Weights of a small transformer language model.
Size: 15 heads of 64, 94.3M parameters.
Training: a variant of Adam for these matrices, 4808 steps.
MLP neurons of a small language model. Each row is named by its layer, matrix (gate and up: input weights) and neuron, and shows model dimensions 192-255. Each number is 50 + 12 x the weight over its row's rms, rounded and kept within 0 to 99. A neuron's up and down rows have the sign that makes its largest values positive.
Before each neuron's rows, "fires on" lists the tokens most often at its 100 highest values on Wikipedia text that the model never trained on.

fires on: "\n", "| ", "–", " | "
L7.gate1599:36 57 54 69 49 56 53 48 72 51 58 60 57 47 48 42 65 22 61 30 45 49 52 52 50 72 38 44 49 44 35 60 49 51 45 45 33 41 51 48 62 52 40 38 40 40 70 40 49 27 67 66 28 50 41 62 31 62 39 54 52 63 51 45
L7.up1599:52 60 50 52 43 66 23 48 40 31 66 47 65 56 56 42 38 44 59 47 69 53 45 41 41 57 27 76 26 51 53 58 49 36 43 37 42 44 67 72 41 68 45 53 50 36 46 60 39 43 50 29 65 70 64 53 17 58 41 57 67 61 49 35

fires on: " of", "'s", ", ", " and", ",", "'"
L2.gate942:37 51 55 45 38 43 52 57 46 46 46 49 46 74 41 56 62 49 49 51 70 51 53 39 43 46 42 43 55 67 37 47 43 54 50 40 47 71 49 39 55 34 35 62 58 56 58 28 73 42 33 40 52 53 34 50 49 46 58 18 31 41 66 52
L2.up942:68 56 57 45 48 61 60 49 51 41 82 54 45 59 55 62 45 44 44 58 50 53 34 53 64 59 22 42 40 44 47 58 43 36 46 71 36 52 34 71 43 64 56 52 54 66 58 43 55 63 63 46 45 42 60 47 54 51 45 50 52 44 52 46

fires on: ".", " |"
L7.gate212:52 38 42 56 51 33 50 63 60 41 51 47 63 32 52 46 47 25 34 50 42 31 55 69 69 58 50 37 32 53 24 63 64 65 54 40 79 42 35 43 46 42 41 25 76 56 66 45 53 43 40 59 48 33 18 54 37 50 52 35 41 48 64 45
L7.up212:46 36 70 41 46 39 58 58 37 56 32 37 30 64 41 44 62 64 58 41 68 61 76 42 54 65 37 53 57 52 70 66 30 45 43 28 34 40 53 77 29 57 61 38 46 26 65 50 59 52 29 45 57 50 60 55 46 57 47 67 50 46 42 51

fires on: " | ", "5", "8", "4", "6", "7"
L2.gate1490:51 59 54 58 86 39 44 41 55 75 40 55 43 48 37 40 58 41 44 28 56 44 49 74 46 46 53 45 55 76 40 56 51 51 57 17 49 51 52 56 47 53 20 32 49 42 38 52 39 49 42 69 72 65 62 37 65 43 75 40 72 46 51 64
L2.up1490:45 65 31 55 72 65 39 55 63 43 40 75 65 34 47 44 37 34 22 52 57 60 42 66 55 35 33 28 36 61 43 45 54 48 57 35 64 55 58 39 59 73 47 62 58 35 41 54 50 49 50 62 42 50 48 61 74 49 76 52 51 44 68 62

fires on: "2"
L7.gate1027:30 54 49 37 26 34 53 71 46 63 56 54 36 35 67 50 28 59 68 42 41 46 50 39 76 57 59 65 50 36 33 53 53 21 37 53 67 63 69 36 37 40 53 55 42 60 63 66 57 83 67 45 62 67 52 45 33 71 26 63 35 46 69 73
L7.up1027:28 66 25 34 44 64 38 57 47 43 43 19 46 51 53 72 35 59 40 64 75 35 31 46 32 48 61 47 43 56 61 75 62 71 46 35 47 37 53 44 58 61 48 53 48 38 58 49 61 66 57 25 60 57 65 42 25 61 43 59 53 53 20 56

fires on: " from ", " of ", " from", " ", " between ", " as a"
L2.gate1261:34 66 38 66 47 40 51 50 55 51 65 27 58 44 47 52 50 49 56 25 34 67 64 51 34 44 28 63 46 44 43 39 53 51 59 62 37 58 53 53 23 42 33 52 55 41 42 46 43 60 44 52 51 73 41 55 60 67 52 65 44 63 54 48
L2.up1261:25 43 47 56 62 58 43 51 34 54 44 43 50 33 24 50 46 47 58 40 44 36 44 42 61 48 73 65 63 75 43 41 56 54 42 39 52 52 45 51 76 59 61 49 51 74 53 70 65 46 45 49 36 35 68 27 52 46 63 28 62 36 41 67

fires on: ".", ",", ":"
L7.gate902:57 64 58 48 56 48 68 65 49 59 46 27 48 58 85 45 56 48 47 51 24 34 57 51 45 53 53 75 27 51 39 52 35 68 56 57 77 46 67 27 37 55 37 40 65 49 48 37 66 48 54 51 58 61 41 50 54 51 53 38 54 38 59 48
L7.up902:36 48 71 51 64 61 57 32 58 56 55 33 53 48 39 65 63 53 45 36 40 37 63 27 43 66 59 64 60 34 34 46 32 51 35 54 48 43 45 57 50 22 56 58 41 49 70 53 70 45 53 34 41 59 49 45 38 51 49 34 77 32 61 47

fires on: "s", "ed", "ing"
L6.gate359:51 63 51 52 51 58 48 43 54 35 64 58 63 54 51 35 63 50 37 54 27 64 46 48 78 45 46 52 46 56 14 64 27 52 38 56 44 50 65 52 46 29 38 48 54 64 63 72 46 51 62 28 56 40 39 58 67 36 43 58 67 43 85 61
L6.up359:52 39 44 44 43 38 50 25 42 58 51 58 52 71 43 42 45 63 39 52 46 57 43 56 56 59 57 56 47 47 50 45 34 72 43 43 73 63 44 47 44 41 68 47 40 62 42 44 58 50 48 69 56 51 64 37 51 24 40 55 54 45 68 38

fires on: ",", " | .", "."
L7.gate115:67 46 44 26 39 42 45 61 55 56 23 45 61 45 55 78 61 36 66 50 58 37 53 39 64 64 56 47 63 51 27 52 24 65 37 45 46 28 81 37 29 38 48 43 69 55 47 61 50 49 56 49 52 59 38 58 41 48 49 51 52 40 52 48
L7.up115:57 38 74 60 64 34 33 53 42 44 70 52 62 67 60 60 58 54 52 22 57 53 61 37 48 70 42 59 52 31 49 72 54 22 43 59 74 35 51 44 57 59 50 49 64 52 33 48 51 43 45 44 38 52 51 58 62 38 50 48 48 47 49 45

fires on: " and", ", and", ","
L7.gate110:29 46 58 62 56 47 50 64 55 56 34 49 62 44 35 61 32 26 65 36 50 70 49 38 60 35 46 71 49 71 40 52 28 57 47 54 53 36 55 52 43 34 63 57 31 41 48 60 55 58 55 52 40 67 40 65 45 66 49 52 38 51 46 62
L7.up110:48 73 74 61 46 55 48 51 59 56 63 45 41 46 43 57 67 41 42 66 48 38 69 27 66 47 51 45 39 47 26 25 40 45 46 37 80 37 50 69 41 38 53 42 74 46 69 43 40 51 23 37 58 70 44 37 80 52 49 73 47 66 56 53

fires on: " the b", " a b", "- B", " | B", ", b", "; B"
L2.gate1021:53 27 52 45 54 37 27 63 51 26 33 57 36 50 69 60 44 57 51 35 47 35 31 53 36 43 46 53 72 41 49 29 61 38 46 69 46 55 40 43 48 22 62 69 42 48 44 50 67 56 55 46 58 55 20 63 34 58 45 31 52 36 53 29
L2.up1021:57 39 24 38 31 31 60 38 62 36 13 51 32 65 51 64 53 52 56 41 44 38 57 49 25 17 41 43 68 31 51 35 40 64 63 52 80 42 37 50 57 65 43 46 33 37 35 52 80 54 68 66 29 51 50 56 57 43 36 36 55 45 56 64

fires on: ".", "–", "°"
L7.gate252:40 42 58 51 26 42 52 58 54 46 47 47 62 51 40 54 49 44 40 59 47 43 72 65 54 58 63 43 58 68 44 48 56 67 41 79 52 32 34 38 76 37 32 61 44 54 57 41 45 28 57 35 46 57 43 74 53 36 52 37 47 67 70 50
L7.up252:32 50 66 64 74 63 63 40 51 42 60 54 61 53 23 64 48 49 35 56 36 61 48 37 60 61 40 52 57 34 17 54 58 49 37 32 59 31 62 38 36 56 38 71 51 47 58 67 50 14 60 53 26 56 50 58 51 30 52 25 47 74 50 56

fires on: " | ", "2"
L7.gate774:41 59 57 69 61 35 52 53 73 70 39 34 48 44 71 60 71 50 50 39 28 50 64 33 69 58 08 66 44 61 48 44 61 46 64 76 47 38 43 47 50 53 62 62 53 57 52 45 29 70 42 55 50 56 26 40 37 55 25 69 38 54 66 34
L7.up774:45 28 67 38 45 40 44 43 51 61 41 52 47 54 52 50 76 40 50 57 35 57 40 46 32 26 41 49 45 65 61 46 62 67 70 50 48 42 42 47 54 34 29 45 58 47 65 58 52 54 59 41 43 43 41 37 43 50 67 54 27 33 49 33

fires on: ".", " | "
L7.gate1265:57 54 41 61 60 45 47 51 56 58 76 53 53 51 40 65 54 65 62 34 55 29 56 39 71 65 24 48 48 59 45 48 39 24 44 36 53 76 46 59 53 57 54 67 63 43 57 37 53 60 30 63 44 68 44 21 56 66 32 41 68 54 65 68
L7.up1265:38 24 44 76 55 56 45 35 37 50 49 66 42 24 47 29 57 44 52 59 52 24 54 56 44 46 49 59 53 51 41 43 53 32 60 46 64 41 24 60 48 45 15 52 66 45 76 59 34 56 61 58 48 24 38 50 55 30 52 50 35 52 54 43

fires on: " season", "L", "| Year", "\n\n", " Division | "
L2.gate1010:44 52 57 63 42 52 48 60 40 46 48 34 51 63 35 53 27 48 38 40 35 55 53 27 54 35 62 41 23 39 50 42 52 73 34 80 51 70 53 54 53 71 54 58 49 55 64 32 52 54 45 69 56 68 50 27 44 40 60 34 70 40 58 45
L2.up1010:45 42 46 32 71 31 62 64 42 54 62 35 29 30 62 51 47 55 54 37 43 55 38 48 51 50 49 41 63 41 32 79 52 75 53 25 53 67 65 42 53 46 44 60 39 46 48 52 45 39 68 56 36 55 88 37 57 55 73 45 43 56 42 62

fires on: "–", " van", " mac", "1", " Pat", " Van"
L2.gate1350:62 45 35 43 33 49 37 51 55 49 62 41 52 38 51 41 24 18 41 51 49 19 49 43 69 49 43 35 30 57 50 60 46 48 48 57 67 56 77 59 21 54 44 36 84 27 63 39 58 64 54 33 51 25 41 72 39 53 39 51 40 71 51 59
L2.up1350:47 40 39 30 44 51 73 52 46 43 65 50 36 57 26 53 61 46 45 44 38 28 40 32 52 66 81 43 64 55 54 56 57 47 55 57 45 59 48 40 60 47 46 45 21 51 36 44 58 44 42 23 57 37 57 70 52 68 42 50 62 58 39 40

fires on: ".", "4", "3", "9", "mi", "2"
L2.gate1321:82 41 30 37 57 58 49 52 64 47 52 60 68 58 41 56 50 20 64 60 53 36 44 53 43 56 80 44 49 53 25 45 55 62 68 47 50 23 65 73 53 74 54 64 53 61 51 59 74 44 49 54 61 53 38 46 59 37 49 38 66 73 47 69
L2.up1321:52 66 53 42 46 54 59 36 61 52 31 57 37 64 24 57 66 48 50 52 64 46 52 49 56 42 53 37 53 65 55 72 50 51 56 26 30 40 48 43 57 54 34 70 48 54 39 43 55 58 64 61 36 41 60 59 51 63 52 61 48 59 64 27

fires on: " and", " |"
L7.gate1328:69 33 48 53 61 44 46 34 44 46 40 52 41 46 38 41 58 56 52 53 47 51 63 41 68 59 37 73 50 59 44 60 47 56 54 40 51 59 48 38 71 39 44 77 43 48 62 41 46 57 87 51 58 45 32 41 25 66 50 57 55 47 70 66
L7.up1328:47 43 54 50 47 54 57 34 53 36 56 39 49 43 33 48 73 65 65 80 45 51 54 42 57 43 60 64 49 37 46 26 67 69 52 33 43 59 83 67 31 49 57 66 55 50 66 40 57 46 36 46 63 68 38 45 48 83 38 43 49 41 48 44

fires on: " | ", "0", "–", "; "
L6.gate687:65 49 75 82 55 55 59 47 56 56 51 54 46 59 50 40 39 20 52 48 39 38 56 76 35 42 41 40 41 45 74 47 25 62 62 66 35 46 15 54 49 35 51 31 59 43 53 39 50 52 54 62 56 55 34 67 37 36 42 37 53 51 35 40
L6.up687:53 60 46 36 30 68 24 34 50 53 55 47 42 60 44 32 35 55 34 08 43 54 23 27 58 58 44 28 48 49 40 45 50 48 44 53 48 47 58 51 52 54 48 60 42 40 44 63 31 49 30 44 43 58 42 44 64 50 56 37 46 59 71 23

fires on: "1", " Cor", "ere", "o de", "31"
L2.gate309:53 66 64 60 44 35 51 56 48 50 35 38 31 65 49 75 43 56 58 42 43 43 71 45 43 38 60 46 44 55 77 44 55 29 40 40 43 49 34 36 65 52 52 44 55 19 41 49 68 45 50 65 85 81 67 31 39 76 61 54 53 65 60 34
L2.up309:28 63 44 24 44 36 68 49 49 28 35 62 44 27 57 55 62 46 68 51 46 57 54 60 47 56 59 59 50 64 65 45 36 46 54 73 36 43 83 43 41 36 42 70 41 43 49 62 42 61 54 57 54 38 49 53 46 41 58 38 55 58 44 60

fires on: "2"
L6.gate526:55 32 36 40 24 48 52 66 46 47 55 60 34 78 45 76 50 57 32 23 61 57 41 47 35 47 62 64 44 56 39 24 53 41 47 40 76 50 50 44 45 34 46 27 50 45 55 52 61 69 63 55 58 49 72 65 49 58 48 22 41 64 56 65
L6.up526:63 56 24 53 25 43 66 58 63 37 37 60 38 49 55 25 39 48 63 73 46 31 44 56 57 70 59 41 22 44 27 57 30 42 49 40 62 68 73 60 33 70 50 38 41 57 68 44 44 63 42 12 59 49 33 61 24 58 63 60 54 50 57 47

fires on: " | ", " Mac", " of the", "–", " / (", " from"
L2.gate49:53 33 19 48 37 46 41 49 51 54 41 64 50 59 51 55 61 59 46 53 50 54 49 56 46 41 53 52 65 47 44 45 41 37 35 55 49 71 57 45 57 30 49 52 55 61 48 55 49 41 80 37 58 61 44 72 32 46 40 50 39 36 53 41
L2.up49:53 65 49 51 48 48 62 56 38 64 46 38 55 60 40 52 60 42 52 33 41 33 43 49 45 40 28 49 62 57 54 39 25 58 57 53 47 52 41 67 72 57 45 74 50 58 51 47 40 52 53 50 41 61 53 74 45 42 48 62 57 50 34 50

fires on: ".", "\"."
L2.gate1621:56 58 44 50 42 56 34 62 50 54 36 42 67 60 64 74 60 42 51 32 43 53 68 57 43 69 68 51 63 55 42 59 55 66 49 44 38 32 18 59 23 31 33 45 45 62 53 62 52 44 52 59 52 65 49 59 55 35 64 57 56 45 20 59
L2.up1621:73 42 53 52 44 32 40 36 56 41 56 46 29 50 79 48 40 42 56 45 26 45 63 42 35 46 45 58 45 52 72 56 41 53 57 50 36 43 43 55 56 46 48 48 62 58 51 39 56 54 54 42 48 31 57 67 43 56 61 32 62 33 48 49

fires on: " the b", " on", " a b", ", b", " and b", "ings"
L2.gate650:61 47 50 49 41 57 41 47 50 70 61 37 37 42 38 60 46 48 39 52 45 50 47 42 59 38 71 22 50 24 35 47 56 67 32 47 64 59 63 31 55 14 40 35 43 48 44 54 49 60 43 56 52 54 44 52 72 57 61 47 71 51 40 52
L2.up650:48 52 45 51 34 42 70 33 44 37 30 37 26 46 51 39 44 58 38 52 45 74 50 57 54 12 33 68 49 39 58 35 41 43 51 60 41 54 50 57 78 38 48 51 43 61 57 42 81 56 57 65 49 65 68 68 39 75 41 64 49 49 44 57

fires on: ".", "′"
L7.gate683:39 55 31 79 72 28 44 52 45 56 61 50 65 57 34 66 48 56 32 56 39 61 55 50 83 57 58 52 66 45 62 62 54 38 56 37 68 57 43 65 40 52 36 48 53 46 44 35 56 50 43 54 50 47 52 43 55 40 70 67 40 52 42 60
L7.up683:54 49 57 54 60 60 46 51 64 42 58 31 59 64 48 64 38 44 76 46 53 62 74 36 64 52 54 48 77 43 45 56 50 50 63 40 61 49 57 53 63 35 49 72 47 60 71 47 44 55 41 43 39 42 13 55 54 51 69 54 62 57 56 49

fires on: " A", " a"
L6.gate483:54 56 75 56 53 53 47 59 48 30 40 78 40 46 65 67 99 62 51 56 39 41 51 42 51 53 46 41 52 41 46 62 62 47 66 49 47 48 63 46 51 34 53 32 59 31 47 36 43 49 54 57 41 63 63 43 48 71 56 58 39 65 28 72
L6.up483:57 46 65 65 27 47 52 38 31 44 50 49 60 48 44 46 58 59 45 49 47 53 53 58 37 57 42 44 58 22 41 64 54 31 56 47 43 36 75 42 64 64 43 46 68 38 62 53 71 71 57 46 36 41 37 62 43 67 40 45 37 39 41 40

fires on: ".", "-", "022"
L2.gate120:58 37 36 44 48 29 47 48 46 58 44 66 40 71 47 56 42 40 40 45 53 38 59 45 66 41 35 30 53 59 60 58 22 48 38 28 52 33 37 60 52 46 26 55 42 51 45 73 44 44 37 47 48 63 64 79 63 36 33 53 44 31 23 48
L2.up120:89 44 53 38 47 40 41 38 50 58 58 67 29 41 57 67 70 38 53 42 50 43 43 45 48 55 37 58 53 72 63 58 52 26 53 52 69 40 51 45 43 44 45 36 51 29 39 59 54 60 55 51 57 47 70 58 41 43 37 31 46 21 43 48

fires on: "2", " May ", "ly", " Q", "r"
L2.gate102:51 61 57 38 79 35 50 46 49 48 56 54 64 45 56 47 47 43 51 64 27 54 44 30 39 40 31 49 48 45 38 47 52 45 37 68 48 25 49 62 25 53 56 69 60 39 57 50 41 49 44 65 34 42 52 38 51 60 44 58 35 52 75 53
L2.up102:65 48 26 43 46 35 47 65 30 57 45 46 61 58 68 71 33 49 56 63 49 37 32 50 39 45 31 68 77 30 47 59 43 61 54 23 48 50 34 64 68 30 50 51 42 56 32 38 69 75 53 62 44 28 62 75 65 48 53 59 33 45 26 33

fires on: "1", "2", " and", " or", "–", "ed"
L6.gate1657:36 51 42 42 53 52 52 56 69 46 50 42 41 65 37 45 45 59 43 42 43 40 57 46 33 61 58 48 65 57 56 67 44 48 26 59 61 58 68 51 66 32 40 47 37 42 62 47 44 82 45 41 48 51 50 49 54 74 83 46 53 34 69 60
L6.up1657:55 41 51 40 46 36 31 48 47 52 63 44 51 41 54 42 51 31 57 51 58 31 45 64 56 71 51 67 63 42 43 74 63 31 57 18 65 44 58 67 74 65 42 38 42 50 49 61 42 71 42 56 53 47 58 55 36 45 61 42 49 46 48 41

fires on: "–", " | +", " |  |", ".", "\n\n"
L2.gate1706:55 52 40 33 47 61 37 50 37 74 52 66 48 50 54 34 68 41 40 41 54 71 43 42 48 58 43 57 39 31 74 49 53 60 56 37 70 54 62 39 52 56 47 44 53 40 69 58 48 41 34 45 62 55 54 62 54 52 57 52 52 48 41 55
L2.up1706:84 48 61 46 61 37 44 32 65 58 47 49 51 41 39 69 49 70 42 55 42 24 50 23 52 54 40 55 57 55 47 39 49 45 28 43 53 56 49 40 52 42 65 22 41 42 59 60 57 55 40 35 40 45 49 44 64 51 48 36 40 46 41 45

fires on: " | ", ".", "–", "),", ", "
L7.gate848:45 55 51 34 48 49 57 46 70 51 59 54 70 56 33 33 34 30 46 46 54 57 53 48 50 47 40 43 41 40 53 75 56 64 49 49 35 68 56 55 45 42 45 43 69 45 81 67 46 63 55 29 35 78 49 24 36 58 64 44 58 51 56 35
L7.up848:39 37 64 41 79 48 55 47 61 55 26 34 60 57 54 50 40 42 35 64 45 51 38 38 53 52 45 69 37 54 32 47 41 70 35 64 55 50 37 50 38 63 25 49 59 47 37 64 48 56 44 70 43 48 30 42 50 15 50 65 50 16 54 55

fires on: ".", "ial"
L2.gate104:56 58 51 34 57 60 41 53 53 55 62 38 60 60 47 33 42 64 46 63 56 48 60 45 42 62 62 30 38 41 34 57 52 53 45 52 63 56 51 76 50 40 49 31 54 39 37 49 52 40 79 60 62 80 48 55 43 64 70 23 43 62 56 62
L2.up104:56 34 66 51 43 54 42 33 52 44 44 46 46 63 45 59 38 45 65 58 60 50 61 26 49 56 61 74 71 61 60 57 51 51 65 50 75 60 42 46 60 41 39 42 46 57 53 26 45 55 54 48 28 39 39 55 56 43 52 55 64 79 57 42

fires on: "1", "2", " Western"
L2.gate727:43 70 73 41 76 39 49 60 66 56 56 43 47 49 49 62 50 53 48 50 56 38 74 57 42 59 36 66 50 39 68 52 39 33 46 50 46 67 47 33 46 49 57 40 50 40 44 39 63 60 69 60 55 53 44 53 57 51 41 52 56 44 53 49
L2.up727:34 70 61 60 37 39 79 57 41 61 61 46 49 57 65 54 41 42 47 29 43 57 66 70 59 43 45 54 54 56 63 37 55 42 68 66 40 44 44 37 42 67 76 37 43 50 53 51 42 59 54 59 48 58 49 46 51 55 46 55 50 73 61 55

fires on: " | ", "ow", "m", "–"
L6.gate76:32 67 51 60 42 57 50 34 40 34 44 50 61 42 41 20 59 16 28 47 45 40 58 54 37 67 37 34 40 48 47 73 37 64 41 82 46 42 53 48 47 63 55 57 51 63 72 64 66 61 64 35 38 53 53 53 47 35 64 62 62 46 49 27
L6.up76:61 55 42 49 41 44 61 44 56 46 67 50 52 49 46 46 49 42 39 50 43 56 65 63 60 40 44 38 43 66 48 61 57 68 59 52 38 56 56 64 27 61 51 61 62 53 51 54 59 58 32 46 54 65 56 33 46 61 49 58 69 53 56 56

fires on: " un", "-", " a", "'s", " an un", " Un"
L7.gate136:55 54 59 39 37 62 32 50 48 37 38 96 46 52 54 65 63 58 67 27 48 58 60 50 55 71 66 54 74 18 40 60 72 61 56 60 43 55 54 46 43 40 41 64 49 48 59 49 64 53 26 54 66 58 34 40 47 34 46 41 65 59 65 43
L7.up136:50 40 43 32 50 55 61 53 62 35 59 31 81 67 46 33 37 38 40 41 38 53 81 47 45 59 50 39 57 67 32 63 51 31 37 58 43 53 24 54 84 59 68 53 55 64 49 50 68 59 55 70 44 56 32 41 63 59 30 49 37 29 68 64

fires on: " | ", "; ", "°N ", "2"
L2.gate345:55 44 27 37 60 47 25 50 67 63 41 68 35 47 53 50 59 38 44 33 44 38 62 39 50 49 50 48 62 46 49 54 26 53 58 46 77 52 43 57 36 36 35 49 39 32 50 43 57 36 44 34 59 53 65 47 32 32 64 60 44 44 43 51
L2.up345:56 62 18 65 23 60 40 48 50 68 62 56 65 41 57 70 53 28 64 51 50 52 46 33 50 58 67 55 50 57 45 59 39 69 35 72 65 50 35 48 63 33 20 32 36 67 65 45 32 44 35 42 42 45 51 71 50 56 54 35 32 71 53 45

fires on: ".", "0"
L7.gate1412:53 49 52 54 60 51 43 64 49 69 37 52 65 63 63 58 37 48 49 44 53 64 30 68 65 44 64 73 44 48 29 77 32 59 57 33 57 52 31 46 45 36 34 46 30 64 51 51 46 54 49 55 44 59 54 56 61 28 48 50 65 53 33 28
L7.up1412:22 39 53 71 48 52 55 54 62 50 45 36 46 50 57 46 56 55 49 43 60 43 54 21 28 43 39 61 54 34 56 51 42 45 40 61 49 49 38 46 34 67 47 37 55 47 36 62 79 59 43 53 63 56 46 52 51 26 52 62 42 75 30 34

fires on: "1"
L7.gate834:66 52 38 54 67 42 52 65 49 53 57 32 34 24 49 18 45 43 38 27 42 48 71 58 78 58 52 41 56 44 67 40 41 33 35 34 48 58 56 42 68 50 35 79 46 60 62 63 53 57 38 56 45 45 58 60 63 57 51 63 72 53 57 52
L7.up834:48 57 46 55 53 44 61 56 43 60 58 41 54 38 48 80 42 36 60 50 47 50 43 40 72 57 33 40 51 37 19 64 48 38 43 38 40 47 65 43 66 33 43 32 78 53 51 43 44 62 44 59 52 38 48 74 32 62 68 37 46 58 34 42

fires on: " | ", ".", "–", " g", "/"
L2.gate871:48 29 49 52 48 42 59 57 59 68 58 48 60 35 43 29 57 37 47 49 50 46 25 45 60 44 54 59 48 59 53 53 43 38 64 69 50 59 52 51 53 54 30 53 34 79 34 55 30 29 74 49 32 86 48 33 42 37 43 52 44 62 41 59
L2.up871:52 49 39 67 48 37 51 36 43 36 47 39 44 52 64 31 49 54 44 49 43 65 49 52 33 49 49 48 46 40 60 33 48 57 48 57 32 48 55 38 70 46 46 74 54 80 42 47 40 45 32 33 62 73 38 70 32 35 66 33 44 52 48 46

fires on: "–", "1", "2"
L7.gate610:56 51 44 65 56 59 52 63 79 59 58 41 59 45 50 32 41 56 62 55 52 50 66 37 42 71 64 37 62 63 68 53 44 51 70 51 48 51 54 57 48 34 28 34 63 36 71 58 50 63 62 65 28 57 61 67 54 41 54 54 38 75 28 48
L7.up610:58 42 45 62 48 48 51 58 52 54 65 51 58 29 43 59 64 32 59 41 39 42 53 45 55 69 44 42 42 29 37 50 46 58 44 80 49 63 41 51 60 40 35 40 59 77 64 54 57 60 49 60 13 35 57 39 39 55 52 52 32 50 56 57

fires on: "-", ",", ".", "5", " | ."
L7.gate809:18 36 62 56 44 42 57 45 47 54 56 67 58 64 57 50 60 42 49 53 43 70 62 79 59 57 57 40 48 42 47 47 58 42 44 36 29 53 54 56 38 44 56 41 66 56 40 57 48 60 58 46 48 68 55 58 45 66 77 62 69 53 46 52
L7.up809:52 28 39 73 39 30 73 36 55 60 34 44 53 48 46 36 59 57 59 50 72 39 34 48 69 62 50 46 62 69 37 47 39 55 40 46 52 56 47 51 64 50 57 47 41 62 40 63 68 35 35 52 35 68 57 42 51 57 56 48 53 54 39 58

fires on: " from", "ose", "one", " of ", "ess", "59"
L2.gate790:52 69 45 53 40 55 70 42 79 43 51 47 65 16 61 60 64 54 39 54 51 52 56 77 56 61 57 40 54 58 71 52 56 36 35 30 54 73 44 44 47 47 24 49 47 65 58 34 29 52 41 64 57 40 38 66 46 50 48 59 62 47 64 74
L2.up790:36 53 29 53 77 61 51 50 38 34 64 46 49 46 34 70 44 55 73 50 57 41 63 51 44 43 60 51 53 41 54 54 37 50 33 58 55 44 51 58 49 61 42 31 43 61 59 59 41 58 36 22 47 45 52 19 46 47 48 55 45 50 64 55

fires on: ".", ").", " (", "d", "her", "v"
L7.gate1399:34 59 48 43 32 53 37 46 53 56 63 54 38 85 50 58 50 36 47 34 52 47 60 41 43 68 62 62 49 67 45 57 52 63 59 50 65 33 49 48 60 22 48 48 50 40 45 58 40 31 43 42 45 63 19 44 60 54 63 48 50 28 38 44
L7.up1399:34 38 53 31 46 62 62 46 56 50 18 55 56 63 52 76 55 63 51 64 59 42 70 33 58 42 44 41 44 53 55 55 54 35 48 56 64 53 39 21 46 56 58 26 44 52 37 65 62 44 31 71 45 54 61 48 57 46 47 55 58 46 42 27

fires on: "ers", "es", "res", "akers"
L7.gate112:40 54 48 55 58 29 49 48 71 47 45 68 65 51 78 67 34 44 53 46 41 48 36 51 56 51 51 70 52 56 58 64 43 29 58 38 58 69 65 69 55 52 43 53 40 36 37 39 48 50 41 61 51 35 41 73 64 46 28 46 43 22 62 49
L7.up112:49 66 41 54 60 60 45 71 36 58 42 59 44 47 48 70 51 57 36 30 44 39 30 60 48 51 58 30 56 46 62 49 38 69 43 50 56 50 67 66 42 36 52 57 46 61 71 23 72 30 46 53 44 27 45 52 53 67 31 49 50 45 59 46

fires on: "1", "3", " number ", " one", " May ", " a"
L6.gate256:49 44 72 43 39 59 48 47 48 44 61 39 50 45 41 43 62 45 67 43 43 34 32 60 58 51 37 25 57 46 61 73 45 34 38 66 45 35 69 30 55 74 48 72 47 68 57 47 69 57 46 55 54 63 43 39 46 62 41 38 51 54 49 36
L6.up256:48 54 48 66 52 41 49 64 61 55 19 40 60 22 49 41 38 31 45 36 27 33 40 29 44 46 48 56 50 40 50 32 63 60 54 64 34 55 66 57 37 66 50 77 36 38 68 34 46 69 49 50 45 52 58 42 56 53 18 50 49 54 64 36